From a checkpoint of a small transformer trained on Wikipedia.
Size: 15 layers, width 576, 9 heads of 64, MLP 1152 SwiGLU, vocabulary 31726, 86.4M parameters.
Training: 1164M tokens, 8265 steps.
MLP neurons of a small language model. Each row is named by its layer, matrix (down: output weights) and neuron, and shows model dimensions 16-79. Each number is 128 + 32 x the weight over its row's rms, rounded and kept within 0 to 255. A neuron's up and down rows have the sign that makes its largest values positive.
A block is one neuron, or neurons of one layer that tend to fire together. After each block is what it responds to, as a language model described it from the Wikipedia text at the highest values.

L3.down7 [146 165  78 123 125  96 157 144  99 111 122 172 159 132 141  90 160 166 119 142 153 140 133 110  73 102 104 186 132 133 127 125  97 134 156 124  91 101 111 129 190 131  80 102 110 136 112  59 110 142 140 119 101 111 146 127 151 157 165  71  71 190 150 157]
L3.down193 [164 105 152 140 121 149  63 107 148 151 158  93 132 141  92  94 141  87 111  67 190 101 202 141 126 177 154 101 178 177 150 170 129  78 124 103 103  88 111 164 140 117 169 170  94  91 126 133 140 118 132 120 148  99 108  93 160 158 156 180  98 119 153 136]
L3.down234 [126 184 122 177 115  98 114 150 140 145 160 159 118 177 133 140  82  91 143 130 123 114 122 142 186  83 154 119 152 150  79  98 137  89 122 147 186  82 106 150 119 103  78 154 126 132  81 158 153 127 164 158 155 113  96  98 107 114 135 119 139 122 174 107]
L3.down479 [106 114 132 133 212 132 125  78 185 132 137  69 182 111 140 136 148  79 117 136 159 146 127 128 124 116 139 115 124 101 126 120 151 166 159 159 107 116 139 137  95 128 151 135 120 120 178 125 106 147  80  96  58 155 122 122  85 129  81 147 110 120 206 113]
L3.down837 [153 145 124 115 162 105  67 105 139 115 130 149 160 117  96 109 163 104 131 127  89 119 131 113 129  99 142 176 132  92 150 148 157  96 163 184 103 148 162  73 113 133 131 137 179 129 169 144 173 111 133 134  90 104 151  91 127 143 140  89 164 114 133 138]
L3.down981 [ 99 194 149 124  44 145  79 107 128  86 172 110 131 140 134 124  82  65 140 134 158 107 149 122 154 113 119 105 170 123 105 150 133  57 136 184 145  98  96 114 186 149 104 149 132 104 173 143 168 121 135 155  92 129 113 114  77 166 119 150 129 129 100 169]
L3.down1042 [135 121 112 111   5 105  87 111 211 123 181  88  98 156 181 164 213  65 139  97 122 151  66 117 146 145 183 147 115 123 164 166 104 141  73 156  90 102 127 173 137  87  97 162 109  90  99  96  94 114 193 131 151 125 146 177 172 142 136 128 119  92 158 175]
L3.down1117 [135 155 147 145 157 125 111 136 118 130 137 155 140 124 150 137  91 147 141 143 143 128 131 138 115 126 152 121 143 116  88 159 131 162 129 152 126 136 119 154 137 156 106  97 127 142 161 148 145 127 132 109 101 124 142 141 133 115 122 132 121 128 125  86]
Description: Line-break tokens right after a completed paragraph, list item, infobox field or table row, before a new section or row.

L2.down129 [162 107 125 125 145 114 131  99 113 200 104 102 109 182  47 129  83 123 111  92 102 110 108 108 172 141 102 125 122 113 153 120 125 108 157 108 171  56 203 142  92 118 146 116 137 144 131  99 115  77 154 127 122 175 144 133  90 117 171 134 145 123 141 164]
L2.down1071 [176  82 152 156 142 119 141 119 157 114 122  67 157 182 146 106 123 100  68 154 181 144 111 101 130 205 109 104 142  79 130 124  92 112 117 119 147  78 119 126 111 156 158 123 137 152 118 163 156  99 151 114 138  97 122 112 114 164 116 133 143 137 145 157]
Description: Sentence-final tokens that fuse a word's last piece with the full stop, often the tail of a split word, as in Wisconsin., hemoglobin., Codex., him., season.

L3.down20 [116 111 101 118 112 103 148  95 145 101 188 117 136 152  94 166 124 139  90  96  94 128 100 134  98 120  89  91 111  86 113 149 111 128 148  54  63  70 133 131 103 104 127 140 118 117  86 153  96  10 108 119 126 120 125  88  95 101 134 129  97 119 162 121]
L3.down115 [162 187 145 100 154  80  95 158 166 107 148 140 107  82  99 117 116  97 169  91 128 144 132 135 141 114  95 202 122 170 175 113  66 117 138 168 155 106 125 125 103 162 144  89 194  65  80 127 137 147 133 152 182 102 112  81 147  69  79 139 151 189 198 135]
L3.down213 [121 136 159 133 141 140 142 120 178 121 135 117  62  45 136 161  85 131 128 112 125 178 154 146 104 126 111 200  94 137 171 146 118 134 148 178 136  90 113 145 155 137 146  98 126  94 117 143 149 133 132 131 208 187 140  78 146  65  53 186  87 180 121 112]
L3.down780 [109 101  83  80 119 145 160 125 103 102  69 114 162  90 104 144  75 110 133 108  89 116 113 152 114  97  92  84 186  92 111 136 162 124 126  77 140 118 137  94 141 147 142 117  97 164 144  92 149 150 106 105 110 136 131  98 114 155 139 104 110 141 168  75]
L3.down798 [144 137 130 146 210 126 121 184 158 171 108  67  53 129 147  81  95 172 139 109 123 152 108 133 136  88 142 116 134 169 137 165 107 152 120 160 132  81 140 111 203 136 132 129 168 123 181 143  90  89 154 170 159 136 139 135 116 123  91 196 131 175 144  73]
L3.down964 [115  97 131 116 138 130 159 151 114 128 175 159 160 131  77 199 116 168 126 107 135 162 134 113 157 120 118  95 103 148 118 168 126 132 137  55  98 120 116 134 113 148 132 104 132  88 106 136 146  65 147 124  96 175 122  92  87 175 132 146 110 148 113 143]
L3.down1002 [116  71 158 175 126 124  63 145 132 135 112  90 103 171 129 133 162 148 147 120 119 179 158 109 140 130 103 142 115 107 149  79 132 130 105 200 144  84  86 158 109 178 119 122 151 156  67  98 125 111 151 151 131  89 101 114 175 161 134 136 150 180 134 167]
L3.down1039 [135  65 110 127 188  94 111 132 111 148 105 179  85 138 140 121 112 123 171 148 156 108 190 142 209  95 168 144 102 116 172 126 107  77 113 140 132  73 142 183  77 150 153  56 103 144 114 120  96 109 134 131 148  74 123 113 184 101  72 143 145 175  47 167]
Description: Country, region or other place-name nouns ending a clause, usually with an attached comma, such as Germany, / England, / United States,.

L2.down563 [171  36 152 243 179 123 137 138 123  95 129  77  94  99 120  80 110 127 140  81  71  88 173 105 131 164 138 150 147 110 127 178 119 139 146 158 153  83 134 116 157 122 120 137 114 142  89  88  70 146 164 118 125  79 124 150 171 133  96  83 177 177 110 156]
L2.down1073 [106  89 140 112 157 147 133 138 154 105  71 114 139 185 149 109  85 129 131 122 144 179 163 144 122 151 173  83 132 105 188 121 145 134 121 154 131 147  94 105 120 170 101  90 110 152 136 116 112  99 177 145 139 108 143 128 151 118 101 147 129 128 125 178]
Description: Names of countries and regions, often with an attached comma, closing a location phrase after in, of or a list comma, such as China, Hungary, Norway, Azerbaij(ani); also the words country/countries.

L5.down58 [170 134 124 140  51 111  78 152 141 139 128 154 130 110 107 122 104 165 162 107 161 167 126 132 123 120 148 129 156 167 134  97 117 130 140 103 127 118  57 128 122 105 178  97 160 134  97 105  81  91 130 213 145 150 127  96 118  89 153 171 188 150 110 192]
L5.down317 [137  94  93 124  82  95 128 138 168 175 173 109 100 140 169 139 105 137 176 100 112 163 182  87  89 126 108 132 152 181 128  84 133  54  97 157  96 158 142 165 153 126 100 175 123 109 146 128 142  97 101 148 111  99 167 164  47 147 255 142  83 148 166 165]
L5.down340 [140 114 150 132  54 118 124 148  96 110 117 200 115 116  88  69 113 150 200  94 110 151  60  84 155 143 136  87 165 182 133 113 128 169 135 134 137 101 184 133 119  88  90 135 170 101 127 132  90 172 106 179 161 123 127  77 128 145 173  93  67 112  25 169]
L5.down497 [137 140 121  92 155 115 126 151 174  97 150 166 145 114 122 109  69 115 147  82  99 144 121 182 163 105  84 156 108  98 141 116 128  28 164  82 112 144 135 120 155 140 145  50 142 108 149 122 107 166 151 124 122 173 118 117 150  94 155 179 117 136 102 106]
Description: Abstract nouns for organized undertakings or institutional functions, usually the head after a determiner or modifier, such as activities, efforts, office, program, policies.

L2.down342 [120 131 105 142  68  98 110 122 171 182  97 142 149 150  75 150 154 160 127 143  72 191 103 119 181 130 104 104 143 135  77 105  91 149  88 101 129 139  94 143 155  97  73 108 121 111 137 162 115 107 102  90 101 155 121 127 114 110 129  92 116 129 134 165]
L2.down597 [105 135 110 139 139  85 124 139 160 118 102  90 125  98  99 120 115 132 136 140  84 196  90 145 183 170 119 112 126 176  92 109  76 120  98 115 167 142 122 144  93  90  98 151 100  91 133 107 116 140 112  88  94 129 115 161 127  97 138  86 132 149 133 157]
Description: Pipe separators ending a table cell of names or entries in sports and results tables, as in "Stosur |"; also "the" right after "in".

L3.down341 [155 131 129 128 185 164 150 130 164 109 168 174 111 151  62 140 122 141 163 119 115  96 138 148 173 107 164 149 123 154 125 103 158 181 121 133 142  94 144 127 125 191 121 132 138  88 116 120 103 162 146 116 130 132 158 104 103 132 118 123 134 156 189  82]
L3.down364 [140 146  50 145 160 165 159  90 192 121 215 112 132 139 159 140 132 106 103 133 127  77 122 130  95 147 146 130 127 171 112 174  99 165 171 181 121  86 123 192 126 141 143 143 125 137  98 106 129 122 188 104 154 121 140 128 152 175 181  77 118 133  86  57]
L3.down585 [104 105 100 172  92 169 116 108 145 125 149 128 124 118 181 119 144 233 151 134 122 193 116 102 105  89 130 122 154 103  68 123 135 180  86 167 134 103 106  45 178 138 111 137 104 137 135 117 103  80 114 145 125 138  95 184 107  88 128 126 144 108  95 161]
L3.down899 [101 175  78  99 104 160 252  98  80 124 179 137 103 155 108  79 128 182 128 129 107 131 165 112 110 108  95 144 122 137  98 127 114 190 112 130 109 115 149 130 165 133 138 130 141 125 199 180 101 103  92 171 122 130 137 131  95 127 136 126 121 145 128 106]
L3.down934 [ 99 123  81 134  48 138 203 151 131 124 182 165 130 100 122 139 120 147 122 128 128 126 125 175 155 115 115 137 157 161 167 159 117 177 109 122  78 118 150 168 117 129 132 125  98 112 162 133  95 126 127 140 146  90 148 108  92 120 121 157  77 151 115 134]
L3.down1074 [108 101 123 129 111 146 187 152  58 140  67 113 132 121 136 102 136 139 157 103 173 112 171  60 100 201 104 120 145 127 133 137 106 140 180 111 151 139 164 129 161 235  93 131 142  72 164 143 113  72  93 154 147 188  94 139  71 117 166 118 131 157 139 111]
L3.down1099 [159 121 140 130 110 127 117  91 158 128 120 232 126 103 101  96 101 172 124 124 102  74 177 128 142 111 191 157 157 156 101  79 192 204 116 134 159 130 156 152 120 198 110 127 122 153 143 154 238  98  85 123 155 140 153 120 135 164 100 101 107 159  91 138]
L3.down1100 [134 104 110 124 129 114  97 128 217 104 102 120 130 112 122 135 166 101 116 103 127  29  97 133  78 121  79 165 117 100  97 122  99 114 142 139 136 202  84 158 140 135 153  98 164 206 171 154  96 107 170 153 149 108 124 149 121 124 136 102 117 107 170 129]
Description: Fires mostly on "consisting/consists/comprises" introducing what something is made of, plus scattered content nouns and table headers like NHL, Rank, fielder.

L2.down396 [127 184 109  81 154 160 144 138 167 119 103 115 109 154  77 120 124  99 103 129 133 145 203 143 103 133 122 132 131 134 173 121 126 130 210  78 157 113 112 163 130 198 141  92 131 164 188 143  93  68 119 161 153 122 174 141  82 125 112 223 121 117 117 133]
L2.down410 [145  97 155 104 129 159 168 126 137 157 125 111  90 169 146 116 141 138 131  98 121 122 173 127 154 160 151 145 129 115 138  99  52 122 144 149 100 108 101 178 146 116 129  88 120 104 182 123  85  60 122 174 138 106  94 154 134  53  86 173 126 156  50 125]
Description: Partial stems of abstract nouns still needing an ending, often after "the" or "a", as in scand(al), controvers(y), cris(es), massac(res).

L5.down69 [131  92 179 125 154  51 122 139 142 186 144 117  59 122  94  98 148 179 154 141 130 158 195 159 169 140  99 109 103 131 201 146 125 120 104 154 188  79 113 116 116 175 113 113 143 148 131  75 158 153 141 173 129 157  97 123 107 114 116 161 152 169 141 139]
L5.down117 [106  73 107  82 150  73 131 189  95 133  95 151  86 140  96  73 128 151 171 169  82 201 171 119 196  90 130 122 142 118  77 115 157 143 137 150 191 103 106 131 173 191 174 112 142 116 178 128 149 126 106 114 140 120  58 100 104 134 153 107 170 106 148 150]
L5.down577 [128  93 154 125 149 107 142 132 119 164 126 105  92 134 126 175 141 123 156 150 126  94 181 175 142 140 144  81 119 156 107 131 123 131  92  99 133  71  77 144  73 126 144  55 159 103 160  98 146 190 124 163 141 133 173 130 111 129  61 106 203 158 142 124]
L5.down602 [ 76  47 131 107 124  96 104 153 159 140 181 142 101 120 140 119 168 174 162 123 120 147  96 162  79 120 127 187  78 164 131 118 132 108 171 148 115 152  71  92 171 108 140 148  70 170 165 169 223 120 111 140 124 152 108  96  72 149 115 179 107 225 122 109]
Description: Word or year-digit token with an attached comma that closes a mid-sentence prepositional phrase, chiefly biographies and histories, e.g. "in 1964,", "to England,".

L3.down181 [124 105 111 103 126  74 105 158 171 118 122 130 123  93  99  91 116 174  78  87 124 153 147 166 131 144 113 130 109 137  69 151  65 166 206  92 166  91 163 126 148 138 173  64 122 117 144 148  87 101  97 194 144 119 164  92 115 109 120 171 153 121 114 155]
L3.down232 [132  58 151 146  80 115 142 156 119 121 118 184 169 139  88 126 133 125 101 100 111 148 105  85 143 137 141 125 152  77 119 124 152 118 125 130 110 100 163  95 148 135  79  96 163 168 129 109 102  95 131 167  84 121 149 102 146 143 150 173 100 113 142 163]
L3.down259 [144  98  95 140  66 134 141 123 134 123 141 185 115  93  99 127 119 152 139 119 110 151 177 160 108 151 166 152 142 138 116 117 132 147 122 109 112 134 191 115 172 166 157  64 124 149 101 139 127 105 137 103 150 118 134 113  99 131 222 142 173 144 121 131]
L3.down395 [163 116 106 117  73 138 178 125 182 159 154 136 129 139 158 133 131 149 153  95 139 137 132 136 156 122 145  89 179 143 132 134 136  86 130 139  66 183 157 186 173 116 118  81 169 133 159 105 129  87  86  79 126 151 129 170 124 135 164 160 131 122  92 107]
L3.down601 [143  92 121 162 124 141  88 104 136 129 172 183 138 132 138  93 159  59  97 145 140 120 143  74 176 162 119  97 111  99 104 105 166 142 141  78 102  80 127 105 106 148 153  86  95 164 136  49 109 131  78 119 109 151 119  96 110 113 105 172 146 110 117 123]
L3.down631 [114  95  99 162 103 118 167 128  96 140  97 110 179 142 144 120 128 104 116 119 117 146 137  50 121  86 118 113 173 140 130 149 132 133 169  82  63  70 123 124 186 108 195 110  97 143  97 115 152  95 132 144 127 118  95 160 124 161 144 149 144  98  99 160]
L3.down785 [153 173 107 139 138 148 170 136 181 127 155 154 104 104  93  86  76  91  92  78 148 128  78 111 188 153 191 131 150 104 154 161 142 150 131 115  82 152 115 112 128 160 117  77  74 163 156 168 124 127  91 124 115  57 116 169 154  69  94 156 138  88 100 152]
L3.down912 [188 117  98 150 142 134 131 144 150 158 156  95 123  89  63 168  93 164  81 117 135 106 174 138 160 121 135 121 160 138 144  82 127 149 149 108 111 117 155 107 135 136 144  67 137 147 141 167  82  94 112 120 117 137 130 141 152  65  91 120 103 126 171 111]
Description: Head nouns closing a noun phrase, often before of/in/from, especially academic degrees and awards (Ph.D., doctorate, Fellowship), also revolution, interest, investment.

L5.down138 [118 118 130 163 128 161 192 129 116 131 204 119  85 107 132  79  98 109 101 140 105 120  99 118 110 140 161 121 111 184 148 133  98 127 149 170 143 113 103 136 111 102 160 139  71 140 108 118 147 112 160 126 100 116 109 132 128 157 181 119 137 159  92 126]
L5.down689 [108 121 155  94  55 123 119 110 120 134 157 121  61  86 126 134  95 151 139  93 140 127 174 171 180 106 146 150 131 177 123 130  93  78 103 139 150  46 119  73 117 113 122 119 114 103 115 110 165 142 150  88 144 157  97  86 116  79 115 148 122 184 172 140]
L5.down708 [169  68 134  91 110 130  97 125 122 123  61 101 152 123 117 152 120  89 148 160 129  92  88 130 162 105  78 132 110 124  49 129 117 170 180 122 119  34 107 138  74 156 122  76  97 175 146 144 159 148 157 129 130 163 139 161  87  99  89  91 131  91 155  37]
L5.down757 [163 164 105 145 114 148  94 101  48 106 147 128 146 165 108 157 130 106 103 165 140 128 156 167 111  94 171 113 102 152  94 190 104 154 158 114 105 178 147 210  64 158 165 147  66 119 142  76 161  92  55 128 103 126  87 118 154 162 161 118 163 109 138  87]
Description: Verbs stating what something is made of or contains, mostly "consists" before "of", also included, includes, contained, classified as.

L2.down869 [163 132  94 174  99  89  75 142 134  97 145 144 144 161 141 120 173 133 125 115 114 113 160 143 155 113 132 150 151 160 143 150  75 144 195 130 140  57 140 134 151 134 122 121 196  57 177 178 154  72 114 117  93 140  99  79 128  96  62 121  91 128 127 162]
L2.down917 [167 133 148 170  91 117 122 150 154  89 142 174 136  97 146 110 158 168  90 133 150 122 130 169 149 112 190 150 120  90  98 114  81 129 171 113 120  72 151  65 156 172 141  67 157 117 108 123  86 100 123 130 133 181  59  54  99  26 166 182 154 150 125 138]
Description: Abstract nouns for processes, states or domains, or their final suffix pieces, often after the or an adjective and before of or and, such as growth, mobility, discipline, and -ality.

L5.down427 [114 126  89 193 151 147 134  82 196 164 142 106  93 107 160 164 120 115 140 111 144 143 187 109 142 126 147 165 100 172 135 128 135 106 146 162 143 113 167 203 160 104 128 106 115 130 197 156 119 166  99  83  93 118 125 154  97  78  47 147 142 104  99 137]
L5.down485 [118 196 128 138  85 173 122 110 126 121 141  71 139 120 180 105 127 151 109 173 146 154 181  84  86 217  55  90 139 113 131 158  74 181 148 122 155 127 130 121 138  95 139 121 162 156 177 139 190 166 159 117  96 105 111 159 123  74 123 135 123 104 142 101]
L5.down509 [138  92 187 111  90 175 170  86 181 158 156 125 147 114 121 124 120  97 121 141 110 136 154  94 164 107 163 142 130  99 180 133 109 154 123 173 109 143 111 167 138 184 150  93 125 152 109 116  92 110  65 118 123 126 102 182  87  99 164 151 100  96 131  95]
L5.down990 [111 173 125  99 133  38 168 134 130 159 156 123  57 152  76 129  85 147 140 178  62 138 130 134 158  47 156 124 137  81 116 121 116 156 161 165 117 124 111 115  94  98 158 130 177  41 161 166 115 101  86 118 118 183 178 137  60 103 122 128 119 109 112 162]
Description: Opening piece of a word split into sub-tokens, still awaiting its suffix, as in conspir(acies), depos(itors), distribut(es), danc(er), Strik(ers).

L5.down19 [104  66 126 148  73 131 153 100 157 105 195 141  90 134 123  75 153 150 185 112  83 154 132 172 112  77 191 150  90 172 135 160 124 153 184 148  94  81 128 152 109  64 127 160  96  95 138 128 165 141 116 178 128 111  98 113 111  69  75 100  95 184  82 141]
L5.down100 [100 153 152 117  48 143 109 131 122 137  74 133 155 109 148 158 137 168 138 113 142 154  97 123  98 106  78 115 150 192  85 116  72 161 125 126 156 102 141 120 151  73  94 116 130 121 194 104 117 157 152 123 123 125 113 178  97 154 131 121 132  84 120 137]
L5.down738 [133 127 118  78  45 103  72 110 104 156 156 103 162 178 123 133  80 109 116 136 125 105 121 166  76  68 112 121 140 133  89 129 158 127 137 184 174  85 119 163 110 115 172 108 130  94 121 133 107  88  50  98  86 157 155 126 156  83 157 107 135 148 167  85]
L5.down875 [158  62 128 139 109 106 156  80 196 127 162  96 133 115 152 116 153 125 115 138  89 172 147 151  94  97 138 125 111 177  87 138 151 183 171 159 139 108 118  99 157  57  96 158  92 133 143 116 146 149 143 173 112  88 151 122 131 122 110 170  83 127 103 115]
Description: The pipe | that closes a cell in Wikipedia tables, especially after long lists of names or items; occasionally semicolons ending list items.

L5.down196 [ 97 139 198 114 118 116 145 137 133 126 177 123 127 170 138  82 158 106 128  99 145 160 130 178 158 126 111  84  73 181 141 105  79  98  98 130 144  64 142 133 181 159 138 136 122  71 145 106 157  87 154 103 149 129 118  79 133 126 169 136  92  91 147 127]
L5.down572 [119 151 161 118  89 131 148 105 101 143 148  85 170 135 132  82 121 136 155 137 113 170 131 100 112 154 133 100  56 205 122 134  48  92 104 109 142 125 177 106 146 111 111 144 120  95 157 127 155 125 129 109 163 124 124  47 107 142 160 119 124  51 154 128]
L5.down736 [109 151 165 115 116 132 117 126 161 159 165 106 137 156 102  82 117 129 123 132 146 167 116 159 151 151 135 111  83 189 147 113  69 116 107 162 120  99 147 124 160 148 119 152 131 101 128 139 151 120 140 126 147 134 129  90 110  86 108 143 125  99 163 122]
L5.down908 [113 163 196 138 116 103 159 148 131 149 150 123 129 171  80  84 151 112 127 106 164 179 125 143 176 143  98 115 106 156 115 101 123 138 120 148 144  80 119 153 170 143 147 106 122  77 116 109 147 113 141 107 157 154 149  67 152 130 132 141 133 109 126  80]
Description: The period ending a declarative sentence in encyclopedic prose, often fused with the last word piece, as in Mississippi., Group., 1987.

L5.down83 [116 137 149 145  89 129 143 106 126 169 131 157 166 161 108 125 116 203 136 135 121 164 125 114 122 140 160 166 180 156 130  95 128 123 115 126 152  72 109 168 139 140 138 107 122 110 117  99 177 130  90  90 179 105 135 109 117 121 121 137 152  86 133 118]
L5.down219 [108 195 122  94 172 134 154  99  99 144 115 143 131 134 108 154 128 115 119  81 158 140 192 153 157 128  98 118 124 131  77 144 112 147 121 111 144 140 123 159 116 116 116 166 168 106 173 111 143 181 138 107 130 134 179 115 129 185 114  85 131  75  75 155]
L5.down435 [170 167 105 121 108 159 155 113 135  58 139 106 152 191 110 127 102 151  52 140 116  96 155 116 143 122 137 133 148 158  68 157 121 117 139 135 147  82 106 119 168 110  41 111 118 115 105 126 154  94 134 174 120 105 151 114 151 139  83 151 145 146 157 129]
L5.down734 [172 198 135  73 202 120  96 113 112 143 140 155 147 109 124 147  52 125 110 126 112 155 119 130 140 109 136 128 177 155 152 148 107  93 148 146 158 130  71 141 167 154 106 134  59  87 149 164 138 123 214 130 164  97 130  97 143 144 144 136 137 177 131 146]
Description: Line breaks ending a list item, infobox field, table row or paragraph before the next entry, e.g. "- Completed:", "==History==", "| 25 |".

L3.down25 [104  63 135 120 103 128  88  91 179 109 133 172 126 115  88 123 117 107 170 127  64  73 162 106 179 166  96 130 167 110 182 120 143 106 109 154  93 185 149 170 137 109  75 133 144 120 116 170 110 151  87 121  92 181 148 133  99 100 110  60 169 110 127 187]
L3.down79 [111 101  91 175 124 114 146  92 202  88 160 147 104 119 116  90 119 113 177 159 126 119  98 145 121  76  90 159 159 159 125 190 111 112 155 138 180 131 128 155 167 150 138 147 157 171 116 132 130  78 110 187 161  80 130 147 122 143 100 128 154  93 156 109]
L3.down216 [131 133 125 137 104 169  73  83 104 102  95  85 139 110 144  89  80  92 108 122 104 133 142 130 140 145  75 117 157 176 159 109 115 113 133 148 105 107 113 146 144 141 118  71 129 129 139 143  91  62 157 102 132 145 151 140 129 135 107 113 127 114 134 110]
L3.down239 [135 171 200 118 159 126 140 124 113 152 107  84 123 120 148  99 176  76 116 219  60  96 165 156 136 120  87 165 120 137 201 115 112 159 138  89 104 126 110 164  87 148 134 101 163 126 102 116 160  73 109 135 106  97 144 133 109 125  89  77 166 112 111  89]
L3.down541 [107 131 102  80 103 125 123 123 158 160 107 114 107 145 146  85 133 167 106 116 138 134  85  74 189 179 105  80 128  84 193 101 147 176 122  95 111 141 167 124  81 107 106 139  95 124 131 127  77 105 102  88 166 100 156 106 142  86 165 141 154 134 108 122]
L3.down926 [155 154 108 101 188 173 109 122  98 150  57 116 114 131 114 162 146  59 121 212  57 126 127 148 133 139 128 125 127 118 108 176 123 101  78 117 143  64  78 176  97 130 159 119 122 134 113 129 111 158  98 141 116 157 171 157 143  67 146  92  97 115 137  81]
L3.down1025 [105 137 152 182 110 147  48 104 176 135 105 112 104 145 162 106 107 111 121 146 162 148  98 157 121 148 133 145 117 106 179 117  99 178 123 178 119 101 115 140 123 117  51  68  73 113  52 175 154 120 100 123 109  84  99 162 186 133 145 131  92 131 135 166]
L3.down1147 [126 123 110  99 146  99  88  68 108 131 104 140 105  89 174 107 109 106 162 157  82 142 110  75 135  96  82  76 129 127  99 130  78 116 156 144 137 130 133 100 107 150 111  78 117 150 165 172  64 103  58 141 110  92  71 142  93 127 162 103 192 157 139 155]
Description: Pipe separators ending a cell of names or scores in sports and election tables, plus numbers in dates and vote counts, like "June 13," and "25,".

L3.down260 [123 188 108 155 134  89 195  93 222 128 129 140 126 143 102 112 183 170  75  84 103 190 129 199 131 124 113  89 142 115 163 112 106 150 112 123 153 161 122  96 113 154  70 108 105 128 186 159 108 125 150 137 110 154  83 181 147 127 122 144 170 104 125 150]
L3.down273 [124 144 138 141 168  84 152 141 129 133 133 105  93 122  65 133 111  99 100 125 108 116 122 132 167 137 132 140 138 110 140 106 142 125 119 115 162  94 181 156 141 123 119 110  98 113 142 125 110  68 126  97 134 135 147 136 122 106 112 171 120 130 133 125]
L3.down471 [187 119 172 169 149 151 152 115  94 141 168 139  90 133 101 134 134 160 103  89 114 167 100  72 161  96 108 144  83  93 147 192 101  68 100 147 101 166 117  67 100 125 117 135 136 146 119 102 136 127 133  86  96 110 167 111 148 144 118 140 129 153 111 125]
L3.down567 [165 149 121 157 122 122 119 142 163 126 147 150 107 162  74 111 154 130 137 142 123 104  87 180 145 146 180  83 105 137 209  83 128  63 130 118 132  43 158 126 141 121 144 130 125 132 185 108 155 122 111  76 168 151 151 118 135 146 144 164 126 133  98 136]
L3.down712 [ 68 111 127 201 122 125 123 151 128 189  59 167 152 163 148 153 162 190 171  85  91 162 189  88 134 119 158 149 104 111 210 124 148 141 126 145 184  60 127 165 137  73  84 118 135 147 109 110 148 118 186 121 176 168 110 101 158 124 127 172 117 103 164 106]
L3.down846 [129  94 106 147 152 109  62 154 107  96 146 102 134 125 140 134  87 145 142 102 125 143 118 199 163 121 144 102 142 120 112 158 141 129 127 132 182  96 163 121 186 119 135 175 128 118 123 164 136 138 102 117 101 156 183 109 133 116 139 118 159  93 151 110]
L3.down914 [189 151  96 125 108  90 119 126  91 111 191 122 120 130 100 116 124 118 146 160 145 154 137 168 174 124 135  73 180 141 118 139 154 188 117 102  93 146 108 108 146  66 131 165 144  90  96 194 142 103 126 106 121 120 159 116 141 169 167 139 146 121 134 122]
L3.down976 [118 176 161 143 151  99 155 126 131 173 144 127 107 147  75 109 143  99 101 126 116 179 135 131 186 146 146 165 127 162 148  82 152 128 103 160 170  95 168 110 139 154 111 147 123  95 152 129 130  60 141  94 156 128 147 119 135  96 118 178 140  85 158 117]
Description: Last word or word-piece of a sentence with its period, e.g. structure., refrigerant., level.; also score cells like 2–3 in tables.

L3.down182 [ 94 151 117  98 130 125 170 171 101 116 134 127 153 116 144 112 136 127 147 135 115 151 168 144 131 121 119 161 121  68 138 101 125 127  91 112 155 145 141  90 171 142 164 164 150  64 142 168  70 107 123 189 127 136 142 147 114 104 126 156 125 125 115 134]
L3.down190 [135 150 111 137  81 106 216 102 160 117 134 126 120 115 132 135 171 125  40 130 159 141 157  57 174 169 114  95 140  94  78 110 153 146 157 101 134 108 122 188  93 121 171 147 118 148 172 106  80 104 140  99 105 110 114 160  98 105 114 164 153 135 173  93]
L3.down384 [164 135 147  79 123 132 132 127 198 128  97 164 115 126 165 167 140 114 147 129 127 129 127 101 150 128  90  77 112 133 151 138  94 118 130 140 114  90 112 144  98  93 148 181 133 154 130 140  84  78 123 160  90 166  87 118 135 101 226 123  90 148  98  81]
L3.down472 [152 122 172  51 108 122 147 120 121 144 115 132 106 110  96 133 184  43  77 103 103 132 144 179 163 175 155 125 174 152 133 113 114 115 143 104 143 139  98 158  92 151  97 128 115 164 201 159 128  96 156 193 134 138  93 121 146 114  74 100 159  87 120 133]
L3.down516 [118 104 126 158 141 149 103 101 179 139 121  97 108  93 100 119 105 124 148 119 200 113 185 166 170 122 131 154 175 114 133 121 100 148 102 182  97 125 154  93 138 127 145  69 143 147 201  82 100  71 156 126 149 127 139 155 135 111  78 119 119 122 101  89]
L3.down842 [138 109 133  63 122 109 200 119 164 144 133 100  98 166 145  93 127 105 119  76  76  96 176 119 127 124 113 154 123 142  91 142  72  83  95  89 131 135 108 129 113  99 114  89 144 145 128  99 138  64 135 126 122 146 121  91 134 133 133 108 113  93 102  97]
L3.down905 [174 116 134  87 131 169 169 131 155 137 152 102 174 169 145 111 131 115  98 112 158 153 143 140 141 124  84 150 145 157 167 153 102 106 146 120 132  77 130 203 112 161 146 117 127 139 187 121 126  67 120 113 155 104 127  63 116 105 104 141 103 159 149  75]
L3.down1104 [ 79 122 175 115 118  98 143 157 169 129 130  88  91 108 128 118 135 118 111 129 116  81 116 119 139 128 141 166 142  90 143 133  79 112 106 156 121 129 110 167 152  74 102 122 171 103 106 131  77  77 116 144 136 112  87 108 146 102 121 101  52 153 104 103]
Description: Opening subword pieces of multi-token words that need a suffix to finish, e.g. mer(ge), cred(entials), exped(itions), sacrif(ices), impl(ies).